MLP neurons of a small language model. Each row is named by its layer, matrix (gate and up: input weights) and neuron, and shows model dimensions 112-207. Each number is 128 + 32 x the weight over its row's rms, rounded and kept within 0 to 255. Numbers have three digits each. A neuron's up and down rows have the sign that makes its largest values positive.
After each neuron's rows, "fires after" lists the tokens most often just before its 100 highest values on Wikipedia text that the model never trained on.

L12.gate329:134110135066151146166176069099117118152162134086112100151151167086130119120142165106126105130118114133187129074146091110125159123050157082179120131121123122079132065068181116169185166131101128103102143150093099122162145118138109145153176132163037131078111076168123209098120102086140152166
L12.up329:054146137112128132088152155095115062154114151108178173103172082168126166138122128119156125110146161098145112089058169188077169098140091102073156090085133116144142117105147132074118116199173051094127109121162101047129103185113165128174142149121102174122081131152139166143118097126157144130
fires after: "9", "0", "8", " In"

L5.gate75:126109135056156144092112154137203085167181054130155136152104146089041149060144113118166145139100110151091117153142091185089131105120097137115105122165096121129145123142123177089197095126148131112071112174132059154127158083066127092100143172122170080078136147138172156144106057134151107095
L5.up75:075080122130114244136095097167200162129151177055153146125130103184160126140117137099103180163117067117120133157100102222084108132144127161146133105115137121104242114122183122117135150122124148083112153147149146110095128065115193144159105099141082130165179092108131046165137133122184130113
fires after: "\n", "V"

L2.gate197:101161118095095127138150149167118100154155130092136101137146144163122120191163084072182134089117088147163118109156140145137090081159089111211150133137158123126040138090136195142146112125106078096142156147104079148116162162123082164115100113114143200047064126104157179145088119109142134171
L2.up197:134079170171086133107142138150118156101153058191137134079125163091130116113123094106055147139142124153135130117087045163073161156132162105183173149074137159185158099133104132145149158161034088100171093126079125118107118142166153133102173093121144093150148141115122175124135089121135135127
fires after: "2", ".", "3", ","

L6.gate589:173075067098129170114106102169127167178161111120132130139077128140183129166133128154093146088068127157098130100069130111178138127178103159111151109165124127097090103136139189137129082116158113092126116124185152123146130149134127134091132165149168091118154134134204155108198125112176161118
L6.up589:204102102124120096106085095177121116138142126159174090184093143152163155171071082146136174163175151142165118135059110169157123150118096129064124103223142061157156175184181115129181151188138123121113119107214134188103122148118151131102150133058100145156148099167137141123106085109164132196
fires after: " It", "0", " pre", " it", " This", " \""

L10.gate81:153129180119104190091154119151118161099141135103156115120155204131074134149165130148082136115153080122122109147092088173065065131186084124144185098170145101168155128135155110133105140090128191084140144163130061112121097200145119162146120132196170092097087155171192101119144143133126168169
L10.up81:115147146090083126146091119095193159096092157199115083114132102127121120155130085151125108130152108095136142170110077111141139179087088102140130141095158103144062153120113119102208126121079146145108172107136086063061136108119183155097165149130130123096158132162131101059179110108109147115
fires after: " and", ","

L11.gate317:121109127136131153140121115122089118150148137160144173115110098139148127131130026133075183090095166146137129104098193137129134127151148110153129160107133156173098130092199058170088134182132128111124161134157189166115088100178130110113084155130121096128117152124152101149214151117187123130
L11.up317:107102124130198100117141088108189087185142147117139083131179153094167180112180142148093093114116151138119087113108108167059091160108146164151151143208151053113195136138123108106178073155109128156152151074161122095147097118135134146082158115151122170130122145131125172178107129090123112155
fires after: "1", " ", "2", ":", "0", "."

L6.gate91:132103123175135184173123102140146076080092154115159171154076127161129116145152157147120143178141103183043189113055183147137133128128151189145100147160121162138118082125124137199114126156153156130117115195129096164158108125150175111114103096152116165187167155162081073126170131130088149174
L6.up91:169138110184093098147109123153157132114100164112180199129108171140157149137192138107146138113109128156144132132053097143126121113179091088127148128093110154134104168098127103075159180115116087145165128144137113073113066129149155124106131130106104127040126087099105174189111151187153140129
fires after: "0", "\n", " ", "1", "2"

L12.gate537:185142091136118199119176131167124189170171148060077146124080097128133164151076037080062185143104119169103126114085194155127152092096124167142134145204167145136148164165155149119136128068133060163146083136121075181139176112154156127076162097125129189151144162108137151129168129103089112103
L12.up537:093112155150084161157138105167163115166137148092129103144171143093134130129198163177108122093123152127183131169095142134087108141136142127152088147116141111097148180140206099089190113129099106133103111135094200060106149169116135135103087159098146167212110135092108169179081088133105139084
fires after: "1", "2", ".", "3", " ", "0"

L13.gate509:205106081148164117121177145124122086151071119136133133162110190120081099166109121073113134135123183094078085107146144101098108116128158132195140141127141111133145128094122140072201132125127083128067102131099138145138150132107113126095089193104129153117132139076142190113194160156141110037
L13.up509:197123112104178065153132208082150133141078104145155087080126164129189166116137094102212042099130125111153141145105125115128140211124168102126154106157167129158196095125125154090136080113117125168107138087150121114114136141128147129141139122130066122139168068089170103123164108115082149110
fires after: " ", "2"

L5.gate428:121138147099081102142121121167083135125090141148151132111172113145145128135130118136120126143114144153166097175116137164080141150088138088099198137133195172085125099125122155121162151124113159150098133138111179109159142119168132157091057109098076126163135108083143131181140150093131123142
L5.up428:162208074114171182137134155201170136064125132096144161200119130136182105138092143083162107150131055193083129158160205121111148151082129112159180151128137175172150084167136142083092088116116150118110194113135140124095147121119109114061121061144110122117108124119097111157065096162144142144
fires after: "2", ",", "0", ":", "5"

L3.gate249:165117125054137131151127127165136122157102132073136167118122146152175104096125121164129125157131106155123086054099076153113147118117115099119148113109124090117133147078132128141095199160069169141049141134134114166122137099152083162163096074096102189154134136115105121121133172075134164126
L3.up249:141152155106146166141156193157181098128133155202124146078190124128105074148126135137136098131072162101132038120139108188127159148113175108109179112118178117120089092131119108105177127150127145136113094086163188108123147091130096189137150151178154180144185134108111128127055182154124079114
fires after: "–", "0", "9", ","

L2.gate26:172123102107099140113150123139143150134103133128115096135118144136103108163126161116127154143190127067092075101149152158069112111128073113142142109117155107092041094179166136209151116160098149179139056151182126111151178132184071143122115114126120114102171103072133101188144073154162124113
L2.up26:079169157144166159145140063126213162100137193134081134105142129078155110110149120110141150126116169102153170084073145129083117168063164094123158162146149099093167160098170078132077104142140105110130143141162056118099180130110124145127085160167124125151122152151140147178110068102119135054
fires after: "2", "9", "1", "0", "3"

L6.gate556:143110226073133178168096164086165158134159169145208182131136086166124167163114125157064108134161135096114116133091187128127080165129138127162105135113156100150090177138100111156128099193158143102147114111134155095125104151119090142117115128159114121114138127058138162178123124096109150122
L6.up556:161109148140117141078122157106123143137117083100221133199128119177160176190128104131157162066149086136141140182148101156154119111103089091107131118122123149075151167167155126148077065128152115130087134196169102100120081121091189147077155127084130125153092128133068169126178203113114147089
fires after: " ", "9", "5", "0"

L6.gate152:160182115106096144147118155130126123078104109126072149080080130133115108093138117083130164104167136160106171135113132139101103087125114129131197189150182109117118150088138184139104101164112152086141130157134140129095143115102141107111116187103103058114135140140163153154123116094111167169
L6.up152:089137044044137151121101129106109167105124129114085161104163142200133183136131105153185071118127143156100153196057106106172140121138065153120157112152140198151144125099165121099131180103136129118126134107185138126098160080093169133128108084114125167101197184151148148123170049164178146177
fires after: ",", "s", "V"

L11.gate656:174109167183146164156161118140101088087122100162074099138108152100143092144119174118132154137148113147106212147125128172083155103147133169182142106153188084141154027148133167192149094132136151138211128119042154114127153104184089120128086110129133122107183156078117101138134100166187151106
L11.up656:155179211080156172164152131145171162137076107126122086115141119147105156151117128103188114146102130107131151152107158101167128127162166108184115125142146134154140109137124132162111077127125159147143133064093200112125202085125146142100099046119097142100246104122132160143145104102172137093
fires after: " |", " ", "s", " S", "---|---|---|---|"

L3.gate410:103095088094158166133119113101140112197125137162093099127081111110120107178178110081147100128114091170159130139102140106123171132115082126153130083122108095091106119147185137112121147173132158136146131200085094115143153068109113158076115161111096135126171109111091134148089119142088153210
L3.up410:104178164121134089142136143132089148159138153092125125159141154128116145121156153146102136128115163130128116157117176121119146147068168072154079117131114121080177069135084133159117125157162138089120064146098073100079167115102122173165133088125113115189167122140133174131131082056127109121
fires after: " |", ".", "|", ","

L13.gate595:147107140109158142127092081131108111134102157057123120141136061116145178133103125098089132096119132135167106225116121150108143143155113180106119126123105143167116120128117191129122134147097113104131099107099130124094170191136162148106072199188109178178190097122102144059134211114141155148
L13.up595:048145114131140100169098125165166180130054145104129117132172121045163197146105134107159172081193106122112098091096121161062068134144123124115100070102112182113135160136104096070172111115115145113150116112173093068124163138104099160182098156134080159101200127182156105062132182134142138122
fires after: "|", "0", " |", "–", "9", ","

L4.gate292:101150128085171186188187158134112087134169117129146156127174178198189156152110127167122119177104149182089152159114098180139148191154152151131211070102202180131124126144192126157123167165059159122153162088143090123105153134061111103165112126123102163142109104102105108164157188140087115140
L4.up292:090120082118141116134125119077097061139186152162084112081087076162145126119133100113124066156126150079153126132109113146111112158120166138072142121136130061187146131160099034176106050161104178160130163122123160109149102146126168154102140144084105163124202114102087179168162097088150160112
fires after: " ", "9", "1", "0", " ("

L13.gate442:227057111108156144097162128125167204123122110141144097101086155137124184133121140066120111093114151154135227101156120114101118151146110125130161062116121122179119093136097159098123069173119105056131160179081150149108103116166131119084100100135111139133155108057144137125146130097149200204
L13.up442:107171168148114116140138144119170140087126118099138172121099135153070126064040109076129110147142122171115178132140104067185142166149055104088106119148140114080123105089124136117157147145128135146125077091147170072140125136081112190071115165132056139142091140116166075158096094164133136138
fires after: "}", "_{", ",", "$", ")", "_"

L13.gate21:093058112159093074125054102152069073121162058124134155089161181196137174139117107137103140133078143088175206102127148138092112137131127111125094100130110149116173116145099118098070136160125128094120130137143077116096161162139158196095158121165152085136164105144131101106153161078151158152
L13.up21:149083164128082042112125140087091113118127146150109151131130144160139150156144124143119158162064114152137122156077067116104109131126113186148145109076082135114143170121106128125105155110110087121159114173116104081103125200130095130131072125155144162137158171061168123058117103166125163135
fires after: " |", "0", "9", "|", "–", " "

L2.gate349:106124159128196119133150163151108147112112131103132131055074126169126119110112121193169109143085100174130165087084100101115088226156116114124146073112201105121043142106158140078086086195127129097150149162107122126138136141117158205131131166136165096134118162146106098099169134176096176168
L2.up349:071086131093187167064144164151104104126139133119205135121141193132103191127065081102172122139128114150127180127081152124086116107118116066124128145185109097149119166094087131135125094192150141158148137159112068092099094152128100142113077154098133132129169178096191100142125153095118163141
fires after: " ", "0", "F", "–", " trail", "2"

L2.gate451:113152127086149168180133118212099105132124141111063147144096169159170140097082116155095101208158161098126180102151091169156170152158110143131120119087123134151126095131159141170063094134103056101087144107101133058113150154118125209146128129135174146121096096158124122135138089121122149162
L2.up451:087146188124135105072145148108172111102110174157166172138151112137155041154104097130119143138112109155127177155104097134109135123090124128139095112134156159093112152158134092144125178136114109082062094113128158155163183168132107109105122131109067185064131173083167152133128147159120150169
fires after: "0", "–"

L4.gate582:147072082086129117104100160143125079092116120159097095119204103160138062088186182118087101137122132100137084168134192118140143100129115139150180137143121131150119151103164127096123112137175111132132110171063093132116128136079141099163109105141095129128140203108180098169110109141121215115
L4.up582:179127118135097119097145140131132127129192184086119098093165125131100085139107147145147119143137104118143089129095126123163100122126183106101160140185132110087102108152123067076083133130109105119152102121104125084109144182171115110143088120111144088142118118190099175196095119121141150121
fires after: "7", "4", "9", "8", "6", " moved"

L3.gate668:134114090131120137166116135134131092130155159148199116136077166141091132111132090106120200160084063123130125084061100132151196195129071110108149103191165118063140133090170086129104097162132144153108111067088128136148117139131104106124088154080150098181146128121134112123212055138119115161
L3.up668:132078147124126171144122099157146122112136143128089164094123140155076136145091183123120151130113167142075197124101140158069098139086142133149148090206203109045102136121117093134148092144113154107161038121106169153167059157119159121136103154101125153112124120146118120129198153169113136087
fires after: "0", "9", " S"

L12.gate312:142134109115122093129152150140156105080114095134145061135095136087136099099079161182163114104111095085116132195185151136171054157161156145121131150146087138142191107130120149104197137132103110128174147105168112093109125163148121123150085081104096125126131158053114163140131117154131125072
L12.up312:110118147168115156161143172075116170090149116177117138135125146133117101136107085055129138111116122180094163189170182188134153197134169056150191137146156099202128134111148150060094129138132139140176110184108116106127106163089128121125143131136197158132128077080127131119124079172111161083
fires after: "1", "2", "le", ":"

L11.gate156:121103124124190152126149159143135134087090170188127128164133116177121132071088142137103147128090167070130142119079110151105069104152121144131105099117169140162154126132099084104147112127149175081102116124149086195164174171141167146142105064143160074110163131128169147111175167147231134144
L11.up156:132135060138170138087155132121152179119109134084096122136135132119131127109092144144153110184083125127120138175140094119155163151130090128188126097102106141114175100129174144083073116092208208122160139121125113091074137124152070117090148158174137125093083141106152149148159121190097182122
fires after: " ", " ("

L12.gate172:178216106125137119075134112086130104124104189172090147075120058140110112147135156104139077159125141144130079113106161116062183145090166106073121162160103129116138150104171151170186146163058134139110126154076174134150147142115124178125145165176140081110100119132113119139135124120144117134
L12.up172:125113103140140109123121101115176191124140156117185117121128222106153054152070165126123155108083158170111137131140097163117139104154179154140149119199155065173151099165106121113127108113137126102132117158183162190142142114165152122169174120100127165161111154090129112119053094106159150119
fires after: "9", "0", "7", "8"

L11.gate325:141182112107072094109155111213104100137101135119103071136138136114095147108121088083125100128114165086152096116109139107081159162115129108116102157169114122132113170127136098079169105144054103087113052052139124168108094150154130164132082174131120054155111107133105145087143129121189130150
L11.up325:155098136120134146147119201097132128118080101100148138124226132129183124123111105146123175127174123120151167108138174116170140143131162112160120061097160163158176101148151128107090061180182114097126090160148076161184132079150129125180117114100105148077117116129142134071140167079071149164
fires after: "1", "9", "2", "0", "8"

L6.gate74:088117128111208184108140066158162138129116096150111159090117149140192156141129106173077106137024092081134123123122134179097181101129119051104126092130107133165165117167155100126151160133101133082139150126101120093139100107098084176124139117157115110133143170119055176109143106145169175136
L6.up74:100091064138112083159084122094109093160173165130101162080162180105149115135112117155161135162110102142105130140130152114156147103141105112127152112175112078089097114101152151164136101114073115053065120126132131102109175175104126150116094069147155125116101214120152099173185069150183156082
fires after: "0", "5", "3", "2", "4", "8"

L11.gate446:137077147098125086083100088126074183145096095207126136151131129189090107151151183112144117129152191152125095142107087145097134130084094149174125169148156190096075122158114104086131089142162143065154135120155106114089140147151157148105155168082194169150108128088126163164153181087045127141
L11.up446:144134068126113119112124069142069112148105069098094109129076155104157175152114098145156117136176154107155098208110136090186098211108161136127081129170167132123167135137108104125156049158105125085124155117131164123144138160177166130132147179161052115101109126134153142103139116128145101103
fires after: " ", ".", "1"

L11.gate461:078183088131106102152133120137104168086122123164114068138130164153103084128149191161133176117213102086100200111140194151148144106118161112147161153094164125158156162130097050078099125090085145095099163163147122155105139098107130147093105085076109178146154128128139121108180092149124140120
L11.up461:157116121131160149130164181140189151136113164127112129092088137179123105172130171168153176109105099155133082187108058090121167163107120059137186088147135089109150134137122096188145197187115145120132110159121075173172133178082158100077122088132170113146186129181122119129097118094159059131
fires after: " of", " in", ",", " by", " for"

L12.gate480:198146131036136120164117108119141130127101138152125173147098108150157150173167125157147159154147081169098111107135118158112137143111143174179127114115163192154175144140149109137187115111121103115124112142119106149116121185114126130133100172108165159156076186092066117146130081086135148152
L12.up480:063109137143135115120149117132114121132112139172113143124140109150166081138089122119174121109144175123092127146126106111127144125118119099101141111196148179093200102191106126044168038133124097170119154119137121148159118110142145127110092130098099165163161085074108115129076153129094164098
fires after: " ", "1", "2"

L12.gate698:191131160102128180194107117162169125141096088093077090175115119162119060123152141110148184078116121112135072183149144141147173159165085151104134113090146069155139120157128114124109106119092163100118116134106129129099190158155090117164107191174098153148206108094114136038177101082123136159
L12.up698:091121159111086069099089142132136160071134152152131173114136122118143161069161164110167147156138143179136123129105185045093119149132139133132124086127089164118094121075146098127076111083067156106116092134149108155073089179085160075123147095145096188114142143113148102119101144088177116119
fires after: "–", "0", "9"

L3.gate64:140161113119145160079064121116108117145124054135157100095151108108163161088130154096130161211136149159098123104102190165110170187108034097108104087096158086063104151158154181099127092191201114140093076163085085085111142107107172066117150142104137121175162092141159139104108132137070101132
L3.up64:173106180129119145090103078092162187099133168142146104136147144150183113116095118136133156159099128095135134140094159169117126133067090209127162142136120105126106106106147090108171127110112191105174171160114139113132170194032159165125131157163109118086157223129124099138107070102124143073
fires after: "0", "9", "\n", " |"

L10.gate82:124096065110089097115091147152117108093112093092125120179111094183118079178143123082125114101146146108076055108186126121111100167152144154170113110131131070131159110107140149124142119130124142150116164124201098157149105078099086174123109153121126164180121117149191109138104138133101158130
L10.up82:135099087171098111157130186167168077102162103115144138134075116170126148110188126128127094135152148095155124126145125167132181179092118118097148128130113090136121090178122087156075108059131140149112130113224162151109134134163103101144112172141138140105163181132176169160158138172110178154
fires after: " the", " The", " "

L6.gate192:123070145118102113131173122176167169116165137115178167102119050170163085132130095119117129183123104148117084087170112171097170130195150128094140067098120140075077088133100150134149172099117122126096125154100152200133133124138141160118121121197102152112070128042166148152093216176211126150
L6.up192:138071150144113148086200181171096127081159123119101149174120118149188095085139130110106150198169128172116118170099104110156196099135126158118116098111096205153101135110188112114101078126097150101175100105107161100159124113119119170136208129127101079149143168150126130138166152152201129087
fires after: ".", "5", "8", "0", "3", "9"

L13.gate60:149084139093145094122087122145152106159103146120145096121092133201072165101122159137108073118130116112112121168057184116124110139115176142045112141161153112168115125127111073153115106179134102093136147128186193157121112143109107165102165153134022131133119111126090137085082057129120067169
L13.up60:147116088168094140062139145074181084157141189115178119133156142148104121132177136115121136142120147128074100132068163109096128097190053132120108161177115096142070106107198076113061130126137070096151138112141120081087121159134113122051132138160133141095089173181112053116149104157134118114
fires after: "0", "9", "1"

L5.gate506:146139090114117128086143181115092094186154147145082163182156100179172102132128123123134102073157173057204185127108138145136123158163123102175136144106082171141111154186149084190134156142098177148144111191166145097220156111100125180175189137127142114110127077090132196115144131172100138102
L5.up506:108094111153123173155144117125155099087130143152131151143125135137133103117157152122102155097115147146169128102164173080169128127176164196129116143197147175173135127162139122133206126118107139124126130114121128115049187129166150125174137112126113105114158118120192170144155143106124124129
fires after: " ", "dra", " |", "w"

L13.gate230:149130062154151135135096132168132081151129137147191038097125114129176090165178183166163113161121145127118130150117152187124139177142168107116164098121159159148127116132130135109133098133091136113187099157105118099106148096128138175152132107129146124125083138104153158123122098076139093114
L13.up230:153113186142160211138149178155154100157086114124138153122101164203138099115165137134168176113130161151080123156145101119152147146125140124131184198120154162165119069114162110108134103107134212079130125096157144117127151122135149163138183127146123134144120072166137124120093086163116090083
fires after: "0", "1", " ", "-", "9", "7"

L2.gate416:090051105092186130103170121107106103078129120152151135139157148191142111164204140154116097124169103098085120152167151126109125121097124107072124119084211164136121143083144187143068150113084128121139140065114132166108112171118123143080121117131166119164155138083152104173193039130164183131
L2.up416:138119127097118133097164111062061126140170171133150122115152054160090063095140104092077103146149140134063122117069109115099141103163099116139169070130143073146075083168163128185113113141115118138110059113158126086107191135177103132161166080098150124099065137067159107125183096145184121163
fires after: "4", "7", "3", "6", "5", "1"

L10.gate218:165166154134139143126130103134171163166118153129149171132095165134169094151124196095126049163112133144141179121092147121107162128111117127070131136072055102128120083125094055122140130138119125156151187101132166129156108152138116136091189176111121097104110113042086112080123127093153120108
L10.up218:155141126170161109108145084098151127179128132128120088159139163105115160119176135114140080059138198106177148146084152138066147089130131127124162107126104096171138078086117156160089080115153144104079129137135132115103086137122142156122197110130086181151144165087145077112114112152150186146
fires after: ":", "0", "9", "8", "_{", " |"

L6.gate581:061067174142106136104109125095166125097150095128114157131155119108145067113142157091092102122062147110190175179123081059133114119153125134054067112107136164158170125126165135119137129113142139171150064131107101089080151008076079100134171108151119147174130138055103183119104147128157169143
L6.up581:149096115084121161147141137138106178105102112169188146112118120120080125144147186051126124191147150176095129086128121117081155103167111124140114119139095105103116111192159135123145139170159190133125119099157197081117118129139072174183117122111149136074142108072150205179135147152155112141
fires after: "4", "2", "3", "7", "8", "1"

L2.gate434:134144142122177113116097152122191115145088076074150136123157138143165108132110153153040126131172180118121164167076133164140141149094114128160153125073139107123135161129151136146148094163143118094113102123126124137100153191093157170161110149141130162060125128182107149088104145081174118208
L2.up434:175077151168122137139196109093143197140155123174082098087152062161078128146124152158121119142168175115098178166148133126195139158120150141130124175231102107171071100073139153091136066129126169130090107076213182111071123108127078104096131134112108088184126086134118123109151127163120131145
fires after: "1", "9", "6", "8", "7"

L10.gate88:145112111164166131218103103130116099121100088169164154172142144125135092164181173165130116156087114109087104100185139128135135132091063165065181104195142129179146143126132148090152090093132128153132130125137140182106156119181126179140105136127116089186159099149125198135081107132092172164
L10.up88:099081134186114114175097141101087134104128068112085133133087099136142112080084129143110171093096105137099102165116125141125159105106115108152154105158122111171130126141124091086151124120153114137120125115116117112071080126095144101130202122080118154113138123140150122135102067116068166214
fires after: " ", "0", " |", "2", "1", " Sho"

L3.gate676:129149095173192112160103155100176117103127123093114077152132114168158158096155193088073158127200062113197173112120155142115140181139132087091116078144159136129134147136134107124094123158142136147102125106136135151179151135117116138153106135181094109089109149161108069084137101081126185083
L3.up676:094158077127121136126105121103083091142110111148112167129070081141131133125123159168130149146169097101165127150119145137115113108089148108084112136186126109127140148172157109125091110143126236129107126113166151097121097175129065147118149137182209051138099122126088068172093104124126138127
fires after: "9", "1", ".", "2", "8"

L4.gate443:115128151138114080156147134134143090144140137139132165149171123097191166176151130138093132146143123103165138127154158144160158101118147130095146144139110144161123151098151127148116134134118155130052104142141130161095107146127105169112175180091124159133131176104101131086136177093158173150
L4.up443:128106146145086160133151028114142110076158112146165111159095131139055111148104095159096162150145119180092147153114128135132162179155167131112192091126100166090176111152112173090169126157108120134100163141169154092102117130167108185129113091129165132144147132083147201149151176193164070128
fires after: "9", " An", "8", "–", "0", "2"

L13.gate244:162108142083189164092115041134075168106112127110113155128103088163172107124081091126091164147136119147162107126118139126148064151114152127168097108150089137136106080106080126133090098115138214118125085152160098097108148126115152097206168127073109118127169093079209178121161142146153132119
L13.up244:123132074109134182132115118099117113115088110100085134122171124108164155101103113156142129124175146131125161055116122135155100119126170108152034110121117112110121112130109138157111164145216152134120093039167169100090176089126105107170154081113139083133150087161097127086119187104150100177
fires after: " ", " ("

L2.gate692:122143142177154153147085148128133107144131107123162108092137147125154114129102197105147121166193122214141152075134166155155185184121107088086126054159134155155136150157178088060089143139134130141130142147086155133047157116115095118139080096045108120108107134109109156132162148116139112091
L2.up692:134162091158157151167124111145180103065117120116100138105072069127160080092136122151142147127171169114110084131088156105101088166079125150192134165196092170086146129146119140083090152122118099141149128107172118035096127191105104203134102080188104151116116161124120136060136166132148147142
fires after: "9"

L2.gate536:049110102120137092133096108012080118150041088189183183099117142195121093104131147119137143119136184129105156161093121155125118142109098107200094134163121135085100106109076098191131130109162119144129089153132237101156137134099156113094127146071102165122148119087124142134176166132132147176
L2.up536:160115182107148167156138178162096137143187098076119170115172112139133149119104060074124101132144157057139125138091094159123165126040113080078119156116165175068100091139108147053090112092127136125109164106154159064087090170077187122113126124106081130158097136108157152157096131106189156101
fires after: "0", "5", " moved", ":"

L12.gate694:120119053105093164128152087129121102190160132140106057083116111161160131136140141122141118091122117136150142104060183098139141148107053188107162123145091145121102135109154134188128075142126100126127089127117135066192129129132111124133142150108124190123191096102132094087157097172073140120
L12.up694:145112109099106095100164095082088144117138126185117169123152130187124071103176141073150140114126137117178155096159152160131167131127138139091121144210159149096091074160058147149088128151140164169132121152112146078136136137164155160147163139117178116185152137156045157201124127109201126128
fires after: " ", " |", " ("

L5.gate653:162144115111117086102189072145086088099104109104103100112092171108122140145120138120108137143192124132171116141132121141115150147130134148090139132150151150142075116091167142165108153144167112127217156134180164108110088137151198138139087149104120138110199134098086131160097183150138127116
L5.up653:131144147082145115167142110142149156172136104070112122098121110196056126123106186098130120209129098156178140143098061178141176167111133091087147159126168149095113051066135145063190137145127212088156173123123189081147162114144123168142122102101153141101127094079168132122087138182167119131
fires after: ",", " S", " K", " R"

L3.gate81:202145086134129158129165120051150079115125094129146116097115138069108104144097118182129161146125101153143154153090071129133131172094154117135135126167183125131127110117109143093133161105140087125129150135120132113091077090108111112163120083183197153161170168121071116164143112090120195120
L3.up81:140136206110110076123081169106130145146125119081116149117150105181127113130116119190119110144112099145124194052031174120191084106120097142151119078166174123163133109150115085152152122148106151124148132159160139159184092151074159080141124096039115133149094143137122096170133125113156088110
fires after: "\n", "1", "9"

L10.gate621:173138062138164131071135140124132140168102108075152122154078151169155075070109092146137140098120126132108143149128100114088069159156175114181112128105135146171130129116062074118166167147168187132136091179201198126126144139076147175149174108115108125139127118076145086118148114189177127142
L10.up621:075129101140167154072110125143111161138071179128121163151086138114165127092164131115129134173069169099083164162126042102130129104113141107077081127131090138164136095116175101169159131101149141119152115164134153162089145143077095118126118110151149133057143043156129073127173093161132119131
fires after: " ", " in", " In", "In", " ("

L13.gate221:074102124139166122129110095176133109098109143128204120125131143148141149094043144128129150084143151156122094125153107083092134075124125145117130110143143124179190162110110187107147157115077147107052165134137102147087185146113095164139137143050116110144164170105137080094131117044157130225
L13.up221:143121146122159150091154104172150102116134118141189155129109106129173096142104136159080087130162164124101127068109133130152152153156147125117137171118131103148127100146137142118152113131118147109130135127109085176137145157150148190118169197130141072171134131130202118089198160171104115120
fires after: " |", "9", "0", "1", "–"

L2.gate378:143112108134112141119071134157137148098133106144168147106186141163118145175108033124133126090139113165172123136112114140145040150109121166161157134168155183039180091194229130101158082073120115111154118109085164073131101070152097160146124160105201142089056141105124131123147106102160147149
L2.up378:159100168182097155103153144165052099150096190142134114080121112138181086165108147157146114142147091067220128159099103102092158096123144159117098206147128073183097126062200162166107131112128133134065074078069160124129103165088118098127121089147146111178088096054115159141083112166130128136
fires after: "0", "\n", "Follow", "."

L2.gate699:121113073081125123160129126196168098162141119102135124163094105200155141157160131099081158113145185128091107078108171144145120177188163122149128093122137102118129105105163172079060133170168116069117079156117161092097170132183121122108143143143124122098125170119154169138157132166122122166
L2.up699:123147229135133114123120094092112217064129146134151187132135184099142075143170171137153058089115123069161089135144149154155148107155163105147216128143203150154136135150141124157107103130037149141136145093134096141118141178129136077140122142117166136153115117084111087090216128100170078088
fires after: "2", "3", ",", "4", "9"

L12.gate241:140083134158091106093128078132169156132139114132137109104107071135112172132158159147084162109107148088070148129070120107130164161174125186139123122158168127192106156142123139083063126107108195082085165141101090132112152116176125168106125131136177115091123134086134102135140078067146140126
L12.up241:081152162132162148139067185095146109124071110128193179071116159186095209107120092138127164114076131149126128064151154166070123138188101169117122129172028121178149119175080156096163138112133150142089102142147024155076143150070181123149069145173125103118147114134154070083103115116109120136
fires after: "–", " ", " |", "9", " (", "0"